Weights of a small transformer language model.
Size: MLP 1024 tanh GELU, vocabulary 2048, 16.5M parameters.
Training: a variant of Muon for these matrices, 259M tokens, 5409 steps.
MLP neurons of a small language model. Each row is named by its layer, matrix (up: input weights) and neuron, and shows model dimensions 0-191. Each number is 128 + 32 x the weight over its row's rms, rounded and kept within 0 to 255. Numbers have three digits each.
Before each neuron's rows, "fires in" lists the words (lower case) most often at its 100 highest values on Wikipedia text that the model never trained on.

fires in: "a", "as", "be", "for", "an"
L6.up137:139101188125111086083150166143173145108120108158119142158169038091169151154197102190115138121166162125165159166108087121154154096174134112130097123135148159129162154112098182139131118111145130104166114080150197134130100151113157141118091114175112132075158147093059112102128173066155154090137126117142091095148146108094124178126122154171098143135132133166125090102100208124128071143108064142088077148149149155143144065162125140164099119170129101075149177102123124080115093098100099121082163173121111134111154155118124125123073161070113147178136093090162115174147107170076099096

fires in: "to", "earned", "pennsylvania", "professional", "seals", "continental"
L3.up583:121103098142088142138164144119052093133120109139104084174119079150138163159148161119157148121108106183149137131125101092103181172110119192086103146146064140187157119128160131143157180198171122141103116152101119157183101146104171109043134092143135119087140049157172106116127148155159175145192112089115109161171124100109129070153070113085053110107155149118121111094083142116139163214111182133093110053187108106107087155071116104139130148170147127075102059136123087130156141184156129094147071180130116129101096097131144120144062120186085169146110113097156137163169159164170123115

fires in: "and", "young", "somewhat", "professor", "professional"
L8.up758:103137124132155108085187141138153120178148129099098083159132045146096197097134110105173118193091103099088133097066137105116146115141130136133144155131145142117115061069065063172125142113182141117183082163094163143099136130095077120118078114155141076063092152169114141153188072196125129102103085125077112166124149136112127097090126103130161107118105135172106147145126158118172119110238127107152125086124059127088121179114121155124117138096145076157113116085124115103121126136166142178150115128134127149158151112201137126128126094123132149158184196109109149132140196080139123097

fires in: "he", "she", "hellion", "wheat", "his"
L3.up156:111112139172149143123160123127114184150110130114100134142125098133149108145161085141011134150135142134127098178099201139100160090151144108130099133117192142078131067117133101078165126114103130096123169136098086077125121087099111101077109174040162069122127155089173160144163133124139135115175168205163138134139094093121183064139114054178111099099142107152141131146193129091091180133055122098121121163144128141157135151121152167143102094130133145161130144161142146129100162118141175118094180116105104125124124047054151129195102113133148199154150131182149079127190093145132135130

fires in: "be", "it", "have", "often", "becoming", "been"
L6.up635:145131205158137109116075080217154146158089147153139094158106135139156128130131130184147120126156157169175120141171139157121128109145146126178154122139067150142155117112141118151098149123074154132065126137103159060102136114151155038095164119151095057084204108107141125123122142038105126152143135086088177100091111107139158111132107088093151132128142134162136126108120121102095111065171126144088073109160173181120160141126134125074058120092143087152093150099115138090108141058146139142125130137185100096051098157136123151205098112099117158150156137156157140123062097130178126111

fires in: "who", "that", "upload", "up", "u", "us"
L12.up434:174100067124051102163124133098142135097056154183139106050114160181088082137153171147115134097146154097165110079075166147184129146132184124144129098098095161138134153121120122118101166134118014198082173180087028110132137106096123167095131174180165136092162093115170078087114137071146126111115081119151145121153131165163113101140089172085130183147153106086096160118140110114148157187126158110150169112153143119104177120149122126151141155106104087133068139161103173122123101108106133118143141130132123102158130124202134117130131145109090103135120177133093064179162130125115106150

fires in: "time", "times", "date", "day", "night", "dates"
L5.up399:157100170095144065146133153095125124124137059127151126131115111115145123154093158175178132158105110174082089163156117126126091112129084140078165144113162111115131160125154155141106116174101098116157182166152073199112196084124119135115186131150147223090110142124098123084135090108121133077126116086095196184118101179080125136131154180168133137114133109135115123100105091087118133112135103109085105137145085163070193137109145183054154132197143130198106218117123137153169131166081142109122148169147097133128146106103102110123173078130126156120124105117133135149132135140144117094

fires in: "who", "should"
L3.up429:164123120116130144144113130158163126140085216115155163133105102120095120153142116085093133101114152146117131151145155100148143137094127134177243149153157140145108075138158104161114118162175130110142127162154170063100144152074163114116067165091165157123174123117158167064140124188204096112115119138091141121125077116080153166132118144132118142137118096163190147090131038152154124147151147110121106099146140166111074131130125119147148164141157101086148183104069072208053136115090172119109085170110066130138129149067168122167121130140160101171156097106044106110130192118087190147

fires in: "group", "band", "bank", "bill", "short"
L4.up506:092132134125121086088176173105140074160161188144102174069176121111112139129127164127092074129122156095106133113123126089113081116183122103099184118146158134113142085110101106120124113116087117140109114173081079155114183110100156111166135146140125157155150134137125143123117129132127115131074133171147034170174148091120148147138192126158180087136104074154162092158095088164128110153107122181058147152186137179166126094092069083100146143126104145197136086088156151120123145100175114066194181157151134170123130139157132150091084131089117095150155085139192171117118107117113120078

fires in: "they", "then"
L3.up875:073183142100145077126068166144153126098089136100131147131169141106064113046119122165194091162092124097058138113075114129117116110105073067147143138129155149177125093173130144173048164120175153177147154141138115096125139111119143144117123091157068167068120135154135068165129084100123086151169123117133173221123127128135071116112142159101098078144080116137163119054125116128150141115115164082165118128083185142143177110111130127151084144117130175115104100078102137091159171117113181074048128147147118179144124092076142103139111101122156080142115135115131171104114143148142118137

fires in: "can", "not", "t", "could", "does"
L5.up787:133127132148101075126034143110078142144166211103168105147181149140119124110137193161151115087086103112171097185077127082150138173150079132141124134119139175108189186151136137189133096089082116148130129134067126114095133129155152111162142121079120084064101133081153104129155117169139126164170069101135116159145125140097072088110096101141171126146172140066113132085167151106156180113134220152144124080147155126167091138128145152136118151158149170090133147110094112109083074127103133076136101132092204148132076195122081095134133158112139090066128104135149104043119169107158101146

fires in: "an", "any", "example"
L8.up384:100146129163150162092141144076110110112142082131099159084139079108112175149177140141105110129164114124157162170066154098128111163175134064136104179140151164075103102146109091089189155116102109076189095123100129159119121181074129113146187112150119110104143148053164109123191127137136080109165104096160087182140084106131186109066097106152135092092122106149150156122118111117169151112086147051115126077112104140172113106148110086109082105080143135161118202142095117109115134096189158170105148103148114140171174150140149160158123163138129091128167159140095126096119118076106157127